{"n_layer": 12, "d_model": 192, "n_head": 6, "n_kv_head": 6, "head_dim": 32, "d_mlp": 384, "vocab_size": 2048, "activation": "swiglu", "norm": "rmsnorm", "norm_place": "pre", "norm_eps": 1e-05, "positions": "rope", "rope_base": 10000.0, "rope_fraction": 1.0, "qk_norm": false, "attn_scale": 0.177, "bias": "none", "tie_embeddings": false, "parallel_block": false, "init": "normal", "init_std_qkv": 0.0267, "init_std_o": 0.0, "init_std_up": 0.0267, "init_std_down": 0.0, "optimizer": "adam_atan2", "lr": 0.00166, "lr_mult_qkv": 0.7, "lr_mult_o": 0.913, "beta1": 0.95, "beta2": 0.99, "lr_head": 0.00766, "grad_clip": 2.0, "warmup_steps": 295, "schedule": "wsd", "decay_fraction": 0.916, "decay_shape": "sqrt", "final_lr_fraction": 0.05, "batch_tokens": 32768, "seq_len": 768, "doc_mask": true, "train_tokens": 147900000, "steps": 4514, "dataset": "wikipedia_en"}
MLP neurons of a small language model. Each row is named by its layer, matrix (gate and up: input weights; down: output weights) and neuron, and shows model dimensions 0-191. Each number is 500 + 25 x the weight over its row's rms, rounded and kept within 0 to 999. Numbers have three digits each. A neuron's up and down rows have the sign that makes its largest values positive.
Before each neuron's rows, "fires on" lists the tokens most often at its 100 highest values on Wikipedia text that the model never trained on. A number after a token or word is its count.

fires on: "3" 17, "2" 11, "4" 11, "1" 10, "9" 9, " with" 7
L2.gate9:526479514485542471480536498506511480492480506474489493495521470506538543501435474525508492517519526498515500465573489514474529523496548517480485503507510503482501530501536488513466492540517480448542496530532489517462516515542471468528498492451481417480482493462519501517504482519498492477471523436467496450487500527490473521482464490477505507478536521492518493506475446483476482487508497492456506491509502523539500527463499540525481486509493481498534512498474495473470499522465502478476487521496511485482486547525506479508518511494483530499490418537499498494467470506493493476
L2.up9:525505504445502498526512468504497455517527486502505487502520454497475484526495530537500528508514500524489495499508481508518497485541498489474515538463476517479516486534509485530488456477496516520517526466483492502471508490479490486487504500444484436502536458465473502521501495503478509495500499481503470477481525504466503487494519500464573482497500451506541489462519506506483510517530457508508509477525511543509491516571485486481534541500484554471548497504485460493434519569506501516490485490530524464475494521448530508555479508438503493532510509497482509468499474514483491488
L2.down9:505484516513562502510523510513505484509471502531471460476512480536501493480487483533508511489505542521521487506495488480539509466492510480515511507545567447481489503462522518460485499484493487489503472484477491455483499514512541493519514447484465524507490472484519487465529544516537513472499529475508550493502486522491463482494495475501474538519512506541525485472474465465528526485512450530495516484546470505512495492484480519503465521519485527494510475460517502469487513497466489519501518479484524518483474566504524499424516492522531507466481526514519551481488451477518464444

fires on: "and" 21, "w" 12, "or" 11, "et" 8, " Be" 8, "e" 7
L7.gate321:515498560542522500463493492493545487554510515468520504495511500498509482498529472513498437486489503502494525491475560526512454460503507467524503493528518461554531491474491497521508519551502517526469481523479501516489524503566507486508496483484450514506518463477552516472493507541509521506471468497494514463481510489522519543500497480512492514459503502496500517485503497526486470487480516455529520514465493530493525515450521501506498496564497486528488521501540458519498510483539495565524478548497493481493505537486487482522478541521538500526510483542477505494509531476478509447
L7.up321:537495539484489499527500498490492500509500531513515518484500488512529558525517462498491486500424500466523496505427529487531497514496539472472471475553511500543511495515501516501492475513493418474493494455449519496516477474510528510496452536535500463497477492502515480517507510507543465467513542528513491519492519511506489519539510533476516465509483545493485435474510483448453502462489460506484533500466507478507486498511530506469490442511467500493494531519498522497459502498479509502482540494515519519482499499435454514509488503504497520470489458494501506499518507516479504515
L7.down321:509480512502515503510494548528462506566477509471486469487508501507510487532501493479531553508499441487501463508479506499479499485519472490494552532488492509494470556482513491506490471499517490507517498499463511509469592510531539519499509507502485476553485539537470550506483513506529487513505522495516498459514459480492542520547496532465468501504505525491487492468522530505472526475515476481495530528480483489518500511470505461524479494471504468474541534493508524515520502507495451492474511489532465503466497480543480470542539480481445541502515492457517469503488482486516509545

fires on: "mer" 19, " dep" 14, "ame" 12, "ul" 11, "il" 11, ")" 8
L7.gate265:508520529503536511498495443500473537530475498506501487493492502453521517490446470433507516490479523473520511536484507502496538527477500485471526472472492492526501479511492509523481545500486482528522502525486438494526504460503486486498520510483510533491512496512492529520534469484480512497520512463495498504456464488463565461476535453524487515495518496504471476451453491512477490470523478520489485528521525548503525514516539498485506515523490467504466521525478525477485471447525485554461492495501479489544501476548472530496503480509504507532516471526456491511508492463568508507
L7.up265:516467511503501512508472492515475544522472535511520494514501521492457514486481495437469488514509501499527571492513540506502520476513526462519496529499476507536446499469471516525509532527503499511510524521488455499525514475476488500506495523506522519527521487472493519519519490511481549453504496475467495530490495480471538455463513500507466457508494519461499497439475483515500498514494519489539462507522498542508509499505521484465472509498463476481501500509470537460435509484511483553464480517478504441562493520503519498527513483525489531505508511484457515545457492476533500452
L7.down265:513496543455527504532506509558501553483502492492514537462512504509486496528486526488480499481499415504479508465510531496501525498514512433518506505516500472522533473465495484496513500578467516498522498490513541475488518518531507451541487503526499480529488524502484469476496495539491495498515479533504531529491493476495515516487534524507481450474514538466520543519458491499481496543542513507515486517519531479534493510523495445493462565505498470517483474482468512485489472511521481458483515524482494526487491508467510494512487482532466540485501479477464500539473520502531471476

fires on: " |" 34, "2" 12, "0" 11, "5" 9, "4" 8, "1" 8
L8.gate54:500515512512502478511464468545526493511488541470513539510528483494496431520507476482469507534503537503514526504515481478485511478504472486440475500491518503503505498499486488486517537478463560485549476528533512505520504472535524463547514528452471472483537462495517546504495491489492522477466499447469496471477527503468481510524470493498509503463516531499472508508498519530520462488500493483483470497500497541519485559509474510587541495538500494503491490490496491504489502463455477520491507472473498482516529519522507488493509509536485475490516441503449499516526507471530542472
L8.up54:499525524497450511515486487523493504483462495528516490485513485530482482510470538465518497497537464463510501473512531497498519545546509499484509482462516523501483528464522540410523485460492475525506486514501530524513551474512501488540483535510524481483512469519493496526518476522495518519516495457468502470498530468481456509530483558466469545466459510453493484509492467440495481521479502492497502517547477521516513471482520490516518505495498528490497469517515496489514530499461482483549459530512506518518475555504540501534516488527477470509525519510512510500530512481512466550
L8.down54:513524496450489492522475515482494502468527457527497460512494517504502525490492496437497485514507503461527519504480539486505510521512490500495562499470522498443488522478548532465516486482476483514506524493504548493501512481484495511520527515546487469510505505522519458526490463516495477491499478477505490515538488489517478501489482501455514531530488544494527468492478479468473534483458532504504532530532538505485517432490478507461466530503502507491506461531532508554556532546506505495501510500503487483447466517520507481550476507496463479468522522526538506532436502507496496536

fires on: "ia" 20, "n" 13, "st" 10, "or" 10, "ou" 7, "um" 6
L7.gate73:527511501492534514488481475492487480465495482494513515491518491523465508521439500515464514517447493528526496521526526487515519508516530521462473496492492511515474456484515481516442498490507503506510571474476497484470504499483491533494488510514489477529508491490495486524499541498491517505479481471531501502541479549492490529528494500498492536514466477441509450456524512490459486440499472525484533446495489532514478516518515495482538502448506498493513489541490500548489493498452471447517492454411458492472494498516456506513488482535464484527500495528464504476513504490488503478
L7.up73:476480497512494550525532494516502556490485502467510469465510485556506463469493473492535472512462524483472512512512549503464486503505482511493525544508483488520461513526536531480493499506496483539484513515526503532441490493470550527478465536476502509481495520527494519511483504510512530495495517473499475504540497463495513485491493468445451537465476490490488464520480501489522496508497491528483534513526491477482512510463538486501517496517420487511525541494510540520540483493489512494466523487465531530454468510496484489494468514474526499505516513514506456539504489510451543562
L7.down73:503501493532504535508521468479522532503508489468495486520507466503509522515507537545514456461493487479511524513471559482536498481512455498490492500495529542487464581520513477485488467533460467486469498490495466458511523508484514489484524460493470557471515516534486489500488484517529526511540537478515467472455523472515476515501517506462540484484505511536503507504491496511529466541478508488484511524511491521473483497490486559530478527483544494516519518523528457501484446492475513521515468519572510535475522497487506501513536505466559505497505535494525499524497490528506473501

fires on: "ut" 35, "l" 19, "and" 15, "m" 6, "ir" 6
L9.gate167:504516530527509504526464454505509476543555519529562497518469520523567489496508508468525527517461509521530452491476493474496446512491458489470523519508509514482499455484484493499515505491474503506515543504485500489512498522479474540470550489484525493515507516512503483507488521466475481486506488518543500539515499491503494503469501461440503536497480485501474526480532502489497506498533524510515516456496498465516503507494534531500542461538501479546531531484566498497497454458477495490494549490547502550506518467528455476495515502487480490531493510470501551540519486495478486512
L9.up167:497527540484504485514520517502480473528506507559507517495502511537545529517509526502510486482507495498522494457490494472503478499503498520502529486503487521453509481475494544464497501478450516531484505470475536536506513509484482482493518461527524496521500495541502433510453476466499462462500495484480506516569478498481526501482536488495532496529483488449472496503549470520477535512489573469502533483509469499506505525501530536482502508519505490522557535460534491544520480507447477521517506481533478533504465493472487514484511493461484481513522522462511518514508462542541468504
L9.down167:469497494516429492463527462512522489509474503519506550506477482514445521447489517476491554507516513476505565483537497505501515519529492499557499510484478522514465484463510516495509477497506471499477468481482511507504504509552503518517458552523533517490543466474513473499511506542521533511494496528515510511462503423466448513495505524523504528497466507462534507504499455529507515508533541505479483512466507513508501513496516488419483556519500506489471479483477487518533496516486487505528453502514473504504491498487503481480495466520473505496470540488505468511489534498466501502

fires on: "id" 21, "et" 17, "ther" 9, "es" 8, "ire" 8
L6.gate43:498518530489495513555468491550521504526509462479506524511513491499507482536448495490438521498498494521474540467488505508470525527523429518508501506508512470509538467537481487477523512488501481516524508486519524482509500529456506456528511493511563542502483544497511510517542485505465498487521494494479492444530490509481514474520506496508526491518488489518529557467502479559496530485460474540518498470478534493489483559511487529508497509496473469515508507448508482448495488500468510500499493487486509512499528480556540485534475541519476489469472538513521528488518495497518523456
L6.up43:478535515489504491508494500463534465525481461469520507500508483487504505490472489496479507494528501518480554475516528511475530451518498533520487504490525501496501474534498467461485500456512457528524452488505492522520515512533486511477516472484501523475508478498473566454525470500496493446529489535517493435475474536503487482507518520500491544453500482493493536478474461515500486405479481526472517522509512468463499519535488451537477521511483530498508484505487474506509518519513501459475491487498507475480500505551551487515513514495513486516506525521471449529464470482540515475
L6.down43:485531466502504495531470490514492522510563507484505521486508461462433583494515485518471462498528536520520533480487497509505480503498495477513513536515523473505487501483527537521496533472494477440538506493489540533522550502504494505502521515460544504471533511466505478426495504501486453507502515469507521464501513477461502509456526493516516482462485520460513497457464498457481490465470502514533485509511484464498506481518520497490489433497482530504558533483496503503524517491468492533481536476477520494521496459502500475495490524509479526491491496536508500478543475505492518509

fires on: "ab" 17, "b" 16, "h" 13, "ul" 11, "ub" 9, "ib" 9
L9.gate33:521487528566463510506473507519485504544532489513499502546489519533498512511503464469503485484484486493477520532533491492507515497517523493509525509465558472572452467459448489497489503490513529516492530480470485475539470502456558516500529491499524493551487486466521548524463512502475461465516503539523511478488519469491471498532473473509516495508481468495489503493505483520500494514556467460479422523452480498506528536489514507512545501460509507498490541523502512496478467531498522487463493472531522502486499514519498538538489499524521510490500492488512501492535529525483484515
L9.up33:528525474487472519465493450465469498511505477512501485522469523471467547500518433496542501477479553459487530502486501490461497520527509463510498475475517500505516508489484478453501524506491516492480547529510458505485515447480550484526503562532481515494479495517471545517528479493513486509485485532509490499525531454508473527510494504524542487472527488484483510448484481499497494506473494481468536498481510531517504497523496528505549497524431549489514494514500488501508521497521523484515505504492477448442475500508474454496489484582512527504470464500477500499490488500495519506
L9.down33:493502549464495497514520480499496455510487496454495493498508527480522460490489517533507521504552481511568477470489511489477496461464491510510538493474490521512495513490534488471505491491509548463501505521518519497501511537521481524492508478529582531512471506468461516472524541480486502512505485461529549560493477561501505463553528552479517486501470518481488500472510518511504556503524590461494458536475509528498521487494502532466523500529476531497512524493486493515503507505513512505493487472478455510492485471496495499510505492516514469497489479512514471482518544508479496529

fires on: "et" 19, "es" 13, "ed" 11, "k" 11, "ing" 7, "e" 4
L9.gate178:476467495467517470492540529480490523513495453543493500491523504506505507525515509458503491467458536466531530481456491499514448479490512505495497490506515480498542496503474531453479509450491476543498475502453475516493461497496507517493505518500504545461484485460503531499498484503495506459487508469466512417466479453439458442542535491520517483477519534487521512499505446498492516482522511503494511496468534495492521506496493503504523541483492497493476503445514491481472522485495488504525445519505553477511507519506497523474510548525525525465498506526510519531509526455525509499
L9.up178:490530524503516497547477466541497457523487515443531504488488567479539459465456491504469475500499469470490503519507530502491525479503534511547455475482466515480511479501489506494475467501535425465519497541520503533516516484500481469473508475483523480551541546500513533484524532482535466517519490499502461524502505493508515492505517511454503516495510505502479479441521478547473488526519510510523473509488515505489495461489528476486486515502534529531517513529465476503545514486505526463479505516525503536504504469522525530528532484484519486528517482498467537469518512467508514460
L9.down178:516441491496494492525491482485499541478458497551474500556508489468485537478484475489509472459507488563492486478491488482515523485500493508449491513489522487473515496480495558506461450531524523533498554506475469491529497532545501533493497507498514518487524515543474495519495511540495544507511503524518521502468551544491474520484516499493517542506487489490501532552478492487541503451507502479537511479456473530520521500492486565445522475518490484484509485513472525514489501509470513467481518482505508479504525458510516458544485475552507501504491496506521503507439487475512485511

fires on: "e" 24, "ill" 9, "all" 9, "in" 8, "and" 7
L8.gate23:463486540499501483511504498487505537509525499515487470501515504443491510512459538483491486503510520535507456446529525479549476461498496485487562480499515519437505476509431512501539507491482521513469531512467484474502494472482513524554461539493473539467512467473546553513527491507538493486489502470513491497465528504541507490466462485506512494482482502489521539530510472515536482451496503516494510493469496519513484506519499520534516483534502519518467508475516450486492460502479488503523501514526514517527533548452552515563504480501526489528481527508494497499526499491517485507
L8.up23:503503531512468524484508504502498516508480482481527488473512535470500518512520474521503500493473534477499480510508494496507462524501500463493440514525513519493509548491525554474522488505493504504511502462502520475479464527513528535492440525511500546449516477480528473508487539475530477472505483454485547480480486519519487442560494526494450582499487497495472534538517503496490501497483444545507520456479462525551526481518512509517516543483459515509484487530506533441477481489486493519480508512513508503512480532533498483532537523517471506525514503461476497507480500500478497527
L8.down23:475460492507469448531520509487539467451530510519530501498493493503530518464505518469466498497475517496454433520481523531510522514524457466484495469475494545503505517498513442460524522496509516519534538486501511510520512472499498521474510523494507501518471516512544526517520489512453455464484507518496460482528506469506503491469491549502490506511513449527447537474529520496510519494493482504541541549508499470518539485539500495506436474492466471485531524478533521489492498492499486481492495517480481543498490530501470547501501493493450516516492532460497477478488545484481483498

fires on: "or" 38, "ot" 30, "e" 11
L9.gate247:530498476493495464464452505517486507521487518533511471492494522518489463491498499480532475510529495516461528508502499476497496477488505480474478496545497503498500504509504556482517513569469490466527548490531508511474555520509486548486489506513465505503470509504506498527516512521504499560478493507510503515474464500500496501527449528465514527476473510489519468497493537535449474492451478473556509539494513507490537531503525471503480491435528529486515491457507508491464537517503501458457499514480505500547501538496453477545549504483541468524514518510457510461488517497486477471
L9.up247:468483474514496455519509525489512478504499494490495519526493518490497503522493520502488496483540516471465526507517497476483511429449506531507537501569453485516455512492499521506518503513516466525484499550543510550481526510506496452487515505493534525503521478475470414479482499509498499498500535553524490522530467518507546476510474523519498470516484478502488504456475474520487469537509493480491503425500495471511464525494507475550469495507503530495509480490506492502482493529486527476522524450490451518487551524502505475512498518526492439510516490493474476481493506537474494464
L9.down247:513490496471476483470517475532487520473471558483531512521484507499441490507530548527504506515469513536489471481483495496532493519455484447463522492486497503482495521485497481532540507506519537541512522490499496524505439521525532490476497495497505514497506481498507528509485518452466507525480469447486532489484505499501493523462508507513507484511518447468495515533521516492494579520493498431493514510527513513477545489508546478487499481547518498521476490509468507500537540495502504517503514485506558537560483509556522533498484499481490494542491490547479490527527492475463502530

fires on: "or" 26, "ctor" 21, "ul" 12, "ing" 8, "mer" 5, "U" 4
L9.gate161:541452500446492507484525493543535509469506451505543479497517497486477437513477507492484515522469473493502489522506486483482486489512496480479519512488497489495502471532492446516489515546473488563499524453494524470475457525486484465488528495499529521502471535501498503515535504497491514509512517494498487511484491487514525491467542502505555548498485482501439486496452505508498496502503511509465495516516528543488478481493510483509477488467526526541485535473485478497550529508546512509458501506488465496524513547541479490531500508536467537581505543448479484486517499514519509480
L9.up161:521517505496498498508480529524542504508506492525488485493526487528467498475482521466522478525482480508482518511462461497506475506477517444486502521452523535503505511520523496509569498521492501538556510545476533499569517554461545490476498536498450511520443465426454478487522490481488517503495483491507524513501483510520478503440506468504473477509490489441491472470532510506465513487490506501520467515519496489503466558490505454519490483452508502507505477473492516492499498475483491511463537487516522488501502514484512498520474497483490518472485493521466502465521479482555463475
L9.down161:469525464501502444486526509507514551454454516521494507494488492501485466487464505551484502516514492495535475471457457491454480440507463511495496499493551494511499516498540517499514428496519508483499488448496485488550528537559506538490491537506479493499516507497473475502520474481485524542512517551475519516529503498521489513553501488495482514511517525498491492477542484519457484506509495460446489508513486484455499493475480502470500538524504484471487501530487495563501508540518512495482504496494534453497451493517484468487483495533479454485486515513483467513494544502494467491

fires on: "ater" 13, "ow" 12, "8" 11, "9" 10, "en" 8
L7.gate158:502513517510495440492470483482503502530525514493500464503443479498526527523516528530554504513487469466443490501489519481502460536550453499508472516495495517512529524530513487477555475486473499491521525514532483489526504504488540475516498500494486485458483504517500519500468546510455475519497483487552558510469495514505504519469494485467507554489495487511513536518471550513471488481485522502506525487486513478450487493448487525471560472499479453529506487523552515477526500534475507518527512528516496501534478467551517479485475517537467469528521505503502508505515544512507493510
L7.up158:518527499529484461504498489474496504488526499486493506509493464547472528483498546516555547524534474486479517478468532530501493495536495528504521536493503490503514512544497524481525495451487483499504486502509494504555523502491543488503505497528459465505516525499479517526456508554479515535479509471545527498479513490458487522453496528493493510494456537454522512527485506497466532504453506474506461541508476492422497459452536507481515520499468462460476462458460526496533477516489479482496504525505542479500490458507507500521490498493472541521543513526512508507514507516500490528
L7.down158:501525510474491495530504496562488497475482487509539514533546506494489490476473488446454494472509503517521533480470472500510517478490537505454553516517460533468523456522460523475494505515505518519489472495512521510496502468556458518475527492499513518551479509522504485497537479491482533490531485506471433498516528493500531520513494551517481458504452559470483439478521472531524511488502482502504501543536493513525521538533488508519518547506494528507473510478465489514445494495536475530494445502497521498458486510469528521480521502501505507481487470510492513487519501514499528504

fires on: "ent" 18, "ake" 12, "ant" 11, "er" 11, "ary" 7, "it" 6
L7.gate356:532496497531519496481468527514505476502475511477450498467480468523532456502539525496480545500483515496532472472490422458475523528520486489496531476529473479532524471489498491494505504525455520526465549494487529519539446525489504473468507518523464564507500552498503491497496466477463525475524518475453489465462534491488519469525507477462512469512522499479465498480508489461536477511506498534480486501526468483517463506472523507498556539497507496489499497482490540510519474452520486520517545485510506485519514479494513501509481488476478455516510518472478533535517474482494521495
L7.up356:439490440518463435535510537499495514496511494487497514476467483499499523481465514456511519480545541478546472506483527450507499502507520478515533464458517493498486521477483487507539503547534443551505496509473475498522517502486472495492513476457525472532513468508482447489526501538531520492499533488478476524504470513483559492473515488467481510480518504525528510536456488473503534510497530495483483520535489469520501484489516531470492485525548488499550509481509491466512489482484527505517499495523479482533515479439496522473537482487468486491514492480464482492508501499532506541
L7.down356:488517483452491515519519460488510480531481452535486464506452514517515487504527474497523457477536466498513498511556507501525522502492510539521479493493501504538508497478517534486479497539522517481494459524506510518515510476499512502496480507496460497503514524496497484516493449504480509479533512456517497487476496492517486519496476550478504532492476506495486546505460552479486504493528505497529473460506511493468490494488504560488495529506462495465504484493448517532476552529497518524553538497505452477464513523536488436494519473464535502512521511471522467536506509460440434518

fires on: "and" 20, "m" 11, "f" 11, "ass" 10, "im" 10, "ilit" 6
L7.gate303:449515513507527535452521517503518531459514531532514460487422513486506536532513447487494454480430458531502506495491499561497533473462511531494492504508449502464537495508459499490532510489527465503488514517505512505496536532458458511518507531498469499471507530507521522485543516514507481497501518496491548477483503500484522499489503494469486527507497511494511500488514521523461507472487520463496551471495485519470460517496474502467502468531479478543510516521489467557495475453500509483499509470513473507510501521511486490514495469516542509495468505462499517522520552509486478541
L7.up303:448487502509548552459543526449501507489488511504506454522470505477493535512537442498485479498473492521481514524481493522476505496481531479498530518499456520428504480484518495493487477482501487501513481494510511506503546504451467528537521484522490500466552513484515496492552490479518505497520515502472487463516513478462462463496510468488507495505518487511507504480509496506499506467482526463487542478528452511496455519512495499508461481517490466536531514528503460498543466470472500494488552483552475469527496524471475488475454486481537491506469545474493519485528519508450513525
L7.down303:501520509534501476475504491430543448500501520517507511538568485508515481499503489506495508504495505559508571505493526442486566506502514487492526526478510518470484451500510549493532457507533484490487458482506519452521485504466516509549460534540507515529492488515506466529484442470525519492540498483497450500535507481466452523509482514476520498470455482506505507505501493496538502518487472495430497488497522528472534502508505486509505527498504522504507488498493499482509505510461515468480514505521506511516529525482515514510483506482514521519514547479474505548453494533492484499

fires on: "o" 35, "er" 12, "ant" 7, "eth" 7, "ter" 4, "ice" 4
L7.gate95:499507483529554466480469441477470509531499499520512487504483484491533492532503516516489513482464553494484460523476439470474522508529537515501507494489512480508522505507498532484468519503477525478539508549485486555496551497439496498462510504475485487479485513471504452487545506538528478507489455466467494477488507499548491509497517486492482501496502515517488505455512510449528500511517456511526489509512482509508494496495524536520562474539484487473475488510506520504519463439506533546495496474507499508525499532516458495462536466471520527499491509480532510520442488478492491460
L7.up95:493502481531533509496501508499479518511501508518484505503471492535508508539495550510506477435458538498528484505448524481476533502512530479458557535531518492520463514513512491530504508473505454451503506514476483527525495492465471488468488457478506498499496493472466505529495500523509495544484490452479486500482533525508512520490479500519479428533527548514526518489511520482535535504512442511564466500532486468505498503518526491501532503513513498475481501489496515499484493528548516513467450475494514464525503492457485531465527460484538563481500510501512485521470466516489489469
L7.down95:487519520475497488477488470496553514488515521500557518513500488487460524492487528507472478508521493498465541550534485491490492486510504505491498500535527513464474514527479525527583518477470512475517482478517515466521486488459506464503538497526479520479488468497485473503469476508479483488502485469507490486517480543486458504453509512543467465501469506523490528506489501497465503501477446527485514509508473480484542489486475505516544542531497528482501485533519548498457524568499489483532501465465517457520499482474505504507518498526520566512501543460489495506461553494525527523

fires on: "erv" 18, "or" 18, "ru" 15, " Geor" 8, "arg" 5
L6.gate133:516484436481472502491535476505517504500554490505540506557506482525524492515521521481515515507490537485482468491491480520526510471499506529490538532490478504559536470486511463485521478517487485534490553475510511502550496493552482504482501521497513523515474473467498504546492521509535507501511505523518548505532517513492518487519515482499502489526485547481480465470501523530473485492498491443528558464510497476500497507488486479535456515485494519530491504467516477519449494503500521540501513477494464471515516531451521439453543519457509490504510501487485491462497552530485453518
L6.up133:490486483536543550497539529518526504488539460463513512523524527507514511490500503530481518507501518472467496514483485497505502459474505449516489480497504461501496480459526474507511499530463497535493521449539530535514509521507490492498502490509486520531433530494464527514502476512507515522503510557495500468509528512482499482533503501567467511528485516496512455473472490506471493496496499476540459508534447520491510474497501472519452525465500522481474483467502501533468524520530455558489495472496530480527534518455550479476526502499499464512506527544492527483478516455481477514
L6.down133:501468495519469501461535522531524501518470492480458520473498504480480504492528490504497507484496477486477544468470445481525509516452484448450511482519501449487502491516499495531500495506498532508529483467487484522515505540482479518498542515499485531514510548490508484514500475483471529554475478515474470462543471503509489512507478565512464449543494482476492528488512480500469442489474515467512483539523457514469503459499544475486515488444487502486508515467494531538537541483505500515512467507486516475509550484531481499501480516523510478543515524544516530502474498464479497489

fires on: "d" 14, "ri" 12, "ou" 11, "ad" 11, "n" 10, "row" 9
L9.gate354:540498514487519504467437474477480504499489522479501486531510504515525490525496528481512541518491483506469514484540500500529491512485498485492469513444483503511521499539516510550485514482496487464454517526502465500467511495510528505499461492538488473468505516521557490501515505513570488480491474518485507521490510512501525501527557507458482475502511500458511490468500491533496474475564452521492506471498483491520468476482510531487495487440541510521487525589545520494495471488455518510538486501464518471481501486525492504517526489478501501553531493482464493526485545490447482512
L9.up354:471502485485550492474454491519503491482530555481519536513543490500552512495479510457507512482480514466488493460504520471493492526509477500491498507527480469512475470527481468464486514476512477471522507560506462518497452492506539484484531481517504508488451498488525544478452503537490532489522522494504502555540515478485491491482516488494518535479493531442525525493453550512475521488514515516502477470502560523479503476519495501477513507539462521502494501523507527496517461500470451468502474463454550470485494507522461549493525497498491505497479512502501532497485470484510532548
L9.down354:509514513528531478511513480524496543492510473525498481517546497482548511527557516490467491494512451489505549506500523479537530492505500473534501501475470470490501534471485508523535505494510534515511461490475491505506488482452484484532484513511510534504447471488525458497516543544489477469463513514490440495485491487499469495480498507482529520471475515555454479507472508489524546497570500474509496477500535479517499469531497473491526522524527513542494473504508504476550536494514486460501514558481514513523537512504512569494490530523497495476522529477488495483468467485546505521

fires on: "4" 34, "2" 21, "5" 13, "8" 8, "7" 8, "3" 5
L6.gate196:551507517525492511516501515527541496555477515490513528550487498484490473531492471488439514539496505476524488512506533457537517488524518471508526456506482537543517505476498513479467521518484549492496485506483502504499493465507514505537512559500492486538510498515462494529492490494482462469526506455499511476458486492477488512452493508513500462468522514523487512465478494514468496488476509482507482471503491518509490505483431553535533463482462498496507455502482487481472516512445487520520482519490526464494462528503534509489483502525425522505499499473507501544484525532561484482
L6.up196:531505501493469528536447543550515468472470497525468508544500491498483496515482491486462509536518497490495493527482530481505540476517515440527512464481474512516508472507444524448489498521498506513489529523496505517480531474524517509509478516483489489523483495524465477536535499482481487478541510452475490473458495480500486535477477509515527524509501510527498495480481435510496514508465506528538501552501518504503496488468472536511518517502518513519491458508506483463481522560503490555525442478492536449537498531473494520475511483501484532469515505471525492522455529500538463516
L6.down196:507557527514504542493523508502509524500483514517512445496538481545550517476529501502516437477540431504495514511500479483491529511477500511524516514531509478455551481522513527485490508533515496520498471511499488521513512503458516525497506432526519452481448485461466496508482455533500494520503517511495510542509474497458473506504521511486477513564487494489480496541475502509513518501497493479489525535518498506512518491478530534481513580552513511493498498447484505541553507518504507535500443522507522520460476497457503516499486477493490525520516486496507530523509500497485489497

fires on: "te" 15, " em" 13, "e" 12, "ie" 8, " ex" 7, "ou" 6
L9.gate156:514455512456468474489491468499480527522503537526506507507502503493505502457504533481485495498490493496530502533489490505531473477543415524461473517521518486487513482549485469535475490528482494532523542487480544515476509545504497512498511492491478465488493543500583496487496509518494505498527484452452514516493505522522516519511486533508503502481524528479465492522486478491487510449485509513531493514525487454531513533447543473496521503508497487486543496520554520518504495522503484463523495521477513486493493513504480467482481509548508482523440470508509429510468501532534517471
L9.up156:473474465487529529461515499504482508483479511503495489501489474484498474497486489512460470515513525464544488498494503511473503463529449504519487499538525476525493530516495498527487444497511474501514528469498498489429513509531479485541518504509498494492527502492509452437561530504533424484505525529489486508454483512533519475511532552475492452500495502483464501487453537541477483496503458519491501448456471522508486475509564515510486499498517464463475519510476504547480494528491515523493489505479496483495482510531464492537473502496489497507474517482493471471474496475538523463
L9.down156:523518464533515522518495511503478485458427471508509497493513504538467503510544525492503514472542455502519468494524519484504468529537531490470507528438490531508491555517472485489485548516492512553492501505498509493469516532496467505465530521523510543518516527507511517503500494443510502522546503505520519464490456515506515495505483463463464527497513482494504521494537540474514498535497546543495519526506515512478491530521464515459476473532491459490516455456523504461490498506507496503532518503480500478528536490525525502525466505481519462500478564521489477521480499509454497520

fires on: "ub" 13, "B" 13, "ol" 11, "b" 11, "and" 9, "ent" 8
L7.gate295:514449463510485508476537489519493505543488525480462533525498551534527485509483498539561492496497514468445518560485543499491461487514493485480530505492489513503488498492518483462510519508459521468516477531578492463513486525495543490511470516522504476483500524498479573528476511523485517517486512496533504474487496506478489494535495466490515494534484520478492484490540509538469528514502479484527496465531513457487506515484481479510521474514507472479527491504515471471475488506490462507499485526427522463488520484565466515472457531506507483510518502522513492495496503473498512443
L7.up295:475451508503491523492534478523523527499499507496497465549460559531529534541490493521530497512499575494488514504478503479518487481547513505483522505509482506529515463509509481432538513486521481480472524505512488493519497507470514502507472494515490503480533483526483518508446520513472499504476504477503467523522494497491517475521531494485510431493501479496472489481554493481443517547516480488520512529506524433472496517477474463518506503543535523494521502514481522489524499466469460473461529510489469508459511471533489480489489474500565511564488482470508527497500495522498531504
L7.down295:489490549472527492500475504474486526467532475499493483528506501467523493560496507520482484493531468499529484501510514532533501464453486521516513476537512503551488525513519466465519495502464516497500509529509487438517531516485519498518525495485495526495486448489538511476480547499533522529462464509545499504494503458472485491511508495514480524522519514506448483497504519516472568499482485484482460518515513451542508478497519552493507506515498519533458510495526522526413486506491470479502493532484504505478492495522499483467484502477527502485514480526565538477562534488522507502

fires on: "5" 17, " II" 15, "*" 13, "2" 11, "0" 10, "4" 10
L6.gate127:495519514484537489509541497521518494500468488476508548536513504487494496555455516467537521530462553515533565489534495487500548477514484459491463469505451507495531466481482511544481521472498506494555514502494537502492533547535500493515508524500471493472476512509538511483525475507470493500524517421484507510516502501473490515518500521443482524468512520513525509484473499464518515495509493492519477481497513526514540556489472505545513462495528507515483508513476478482488466513518518539535473508475485494465505519486520471525493450535473488473499494467463462513530483485519505481
L6.up127:507493520495501481524545507493516462512497492504502526527504472489498491505486543489507497488516490503517540507556521503483532517522479483516514466524477521494499486501508497521482479491481495511550489505463621516470558528521497515519459480479499481485471476499519487503565448502493497519504530462497527503521499516482487482488507551428438505495500540564499475512490497482516516498534520501509502509527502528539527506504458479514483453454493521490501497515490506498493492518532495544527472507483526488472463516493531487567493476536495503474496459511518493500501464490519494504
L6.down127:512550520527462477546515526488443500477515521529520484502493514498493485489472506475501486503531432484486496517483504480464486481470527517511502487564522564478520525475490549474496452513480509531495496479489561514518475502474504519538487472509513494474494478531486530531487513525489473501514490465490521545500515527513498513514517551452508505535519497520526431531486515471486477495541470523495525484531483504512493445501497496493488503445530527534500514478505515486527552501508482488487545531514539505486476523464507478558498509485526488532519494532535506480481474486511503506